config.yaml
d_model: 192
n_kv_head: 6
head_dim: 32
activation: "swiglu"
norm: "rmsnorm"
positions: "rope"
rope_fraction: 1.0
init_std_up: 0.0284
dataset: "wikipedia_en"
MLP neurons of a small language model. Each row is named by its layer, matrix (gate and up: input weights) and neuron, and shows model dimensions 96-191. Each number is 128 + 32 x the weight over its row's rms, rounded and kept within 0 to 255. Numbers have three digits each. A neuron's up and down rows have the sign that makes its largest values positive.
After each neuron's rows, "fires on" lists the tokens most often at its 100 highest values on Wikipedia text that the model never trained on.

L4.gate444:086143180141140166085150096157080137087144098161163067119145176058178066133059127113150146159152161132154101140129149123092102109085081096134115150132179117116132154085117126116113052113141158181125145103129139119102089139099153134145101187080112144130166100114095148116157101144116165089
L4.up444:093168101096130099109107065137143159183143173100107150151144095111139151123147148204031137132109103096147105160110170080113099149177107154200116110063077152149166167152139120143154100142117129154151153104132068119146111081127091109131165091146134093094117121089073159047160131153123062137
fires on: "'", "s", "ed", " became", " them"

L4.gate178:159102114100117147085138166109135101048111105166162103076101130171124172201123087106117146143088155120134142131178136152175078185123155118186076138192067137127079085142161114150156111124108175130128103182115092143108116166088141144139117155133160149148185124143080160155106130087169173141
L4.up178:174088128111141222141102194122166118084121127160134135132141181137107179159120137150098124146135129118092116123130115180077159177146092165170139053083157123175146134098107146093093116092084112107093128168160117123108058205108117096100096148121111160117157091070080061082117109114155127110
fires on: " co", "{", " qu", "y", "ova", "fa"

L4.gate438:153073166073108050100159127161126161098123171082141147120158099126153105129115123095058123111095168203109105126134121083097110150157127128082165157179124123139099091098128163167083136097126120104117160115144116100082149159118145156052134085113156191091097111057078155128191076193111115142
L4.up438:102088182157127208071119149084130166125092098146155111144164147164132086110084158082126146178155107174103127174174116112148156178145140142112091137110128138134136186078099124199122141170127091101160129134175128125137174147116110100154153095118117129156167205138145148186071152164187121107
fires on: ",", " in", "-", " from"

L4.gate20:111128144110108147047138151164147137109140125137063070098133105138088143119140073124183161154150133130143106166122136139083117150100170085105071115106154159128096118134062166089096185149100139171161086169125106147138154125147169086144173117136152161124055157157174098112133142152148094091
L4.up20:161158108120119162086159141145157168153178101094135070107114100155107084135136130091129180189090105102141122185113132118143128132141193073136125165160193165158125123035107114119114140169132111159113085192143096115143162132114126071126160121100059132117099100125141058067108164112141100132
fires on: " in", " made", "st", "=", " is", " making"

L4.gate95:128081122128157157114109127177110110141125148164107112139094101137074140143158095091131127207187116094117132096072102127106061135141168148116133115097166174090169095177149160109100127131110166114151129102169118137089106128093144155151074105126151098187125159096133146177082090131193161072
L4.up95:103137172097167124095161130167086088158086092134130093114115111098108076167125178156119076175191141147067132105151120129086088150150189115145160060119140172082127112169148196101159106112138115084101126103180120084055161199126113122138107104145118148154108168154096113185110156187152137090
fires on: " under", " founder", "\"", " age", " was"

L4.gate13:084079141120085112125099135177143160146177110081154141148107136119104141177135159161136113180103114146084130151108165170209169132114086184129151130182113161129116117117040074138108116118160167157106094140118089128111129100108143107061164054096105147141086136130146100168170083172089145158
L4.up13:106132244094109084076142146120105065132097123079190090081110120088084148122159101166106122144143162103118128083196113109134137145137142150123108076167144101154103095117099168172123129157127142148107102178126150119092108129173149172091167101155171146123179063103075141121155103121131160134
fires on: " At", " For", " The", " In", "In", " By"

L4.gate213:163123092092127107149104065117097124137130070174116109123127098156135171124189125091149156116152118138028127138124093070114112146182139106165166129070176124127127161071178120123151080155188131151097102140099119183130135116085177113159081209110129121156118157124110081167109086165097141206
L4.up213:065179122111158183069127097068117108092103087154132139137143103168122110123148115125148141125170160098080099130121124084124119169102157085124148145155157220108104150099104108131160113142186122140114056105104158102116112124120095135089076200131161085155078160063128114140106117125113057158
fires on: " with", "'", "gn", "ff", " to", " despite"

L4.gate329:158092119108177201182146117122109186103127122155128101156075145086088148144081116172116143114126133068121139143180105137069129229157144096165084091145180180136132182121151126120124147158175185162098104099146145089143141143134079136117166075099113134115079123076147159068123121172149114129
L4.up329:122103087126108149128119096140101140020140148152107137181142142114160074151145078165122169117100207131139060096167135140157165168119131126188159125094126149124098151131175117109124097124116241170140099124147129107144123079080049162084159088152113126112087154159183164088102091116125139114
fires on: " and", "ly", ",", " or"

L4.gate183:152110124138109088141160101094126124104172106104087075138123166157126166121165141037085123194079127101145140158105105115127125108139075111134094110114160088136129176110139111134115113144200092124152140133035086149059145113109121177150171197090209159117143123120176113175122080172129153137
L4.up183:116195143115149096177141120089150137135173160115110095078144146174084149101177159103110118082103107140145188153121124122145152122157106060104144170135100172125106143089100055164154089111164074158085099118082109148114143122093111180145132156103128141159172127108139090121182102118126183135
fires on: " I", "I", "t", "s", " We", "we"

L4.gate447:154205026128116137117139086123158100164116109125155101128089168182186131191144138139112159073163100154120181106144132176132091111129135138128146074087163162162146170150173135127059150137142154197121126138155180155122129141065116147070146177118101137132115103177182087147129081116172163121
L4.up447:151152191103079142130122170091134080131133099124126126152173164146149140096161107165113096137110166117146086075170075152129138089110177114150170090101086171145197128174116106158062139048120114101135168115160061099154142181158152099161113147164167110116149056131090080114092118150088130149
fires on: "ly", " br", " was", " much", " been", " one"

L4.gate261:156123085122193171135113104118056160089118093076128076088148114123116140078139120128131241123161104085147140140088100109118125166109149127170121164164139077114173180136139120087087111156110166210112117138149110100143056101053160123150162107132110082139112141113104100141131147105124115104
L4.up261:150106124114104122160173168063150146074143139101153139096141129059111108173141126133135201141131162089099157123138133182121114141149117157130119181175177186164169170136074148193157109157129122169107114106137102078116088090107184108037092115153121139115144108147142103114122144109146115086
fires on: "ti", "que", "nu", "te"

L4.gate300:142118148143118113174149130132131141102091164109162103105178170075144105108141205157094132140105103113147135187151091122132127115133077144080116126189132127102124144138143144167114140106125113126150148126093139091134148146117102106098154118183133078062097159141119182217150128190148136140
L4.up300:083213160110116100114176106155105123165137148144128099138100153122147117140127123118100158112074148252188102175133076097141131120106131083168124141163208089152153126086146093101149154089110144088194127141147146116149160162129109166143137122141133165064152172167133123099136153150101142103
fires on: "e", "a", " March", "o", "i", "p"

L4.gate407:129147078087066165155094147133149097176069088149152085075088107143125099137102070111126125140140108128171118162164151152106189112089170152092112135118104107114127169133101149110121148150049138138170126201160097185122067121116088145098102146145141128096100125142187088182126118130134168113
L4.up407:145150110128137126166143125141172094125048156128091142171148164078110155182103102173146127145179131103132129159128055183126155149180172131095103049087046129104072182123068123185123140103133082133178106109097082136084135122136150113094115137141120133118128121125119157099122073114179087152
fires on: " and", "|", "ra", "uc", "ro"

L4.gate378:146120054162173042121208122138104115123097075154076134131135160078085187114120141114126152102159129125161103115097115176058087121174122134149137140156076153113097203111131133112152123141090148141158169154147107144210119133128110170077102197115163164090178106147123128089185087110152094120
L4.up378:094134113127155159138186086112136152141143137184112128114174101136122079111114176091100120135131146117100140108068134108118156081151058124135164122095080141113057179210164143046103138078113115106172187121195107154152149168141185177118147089157187124042123096160078189150089118128153138076
fires on: " Di", " di", "all"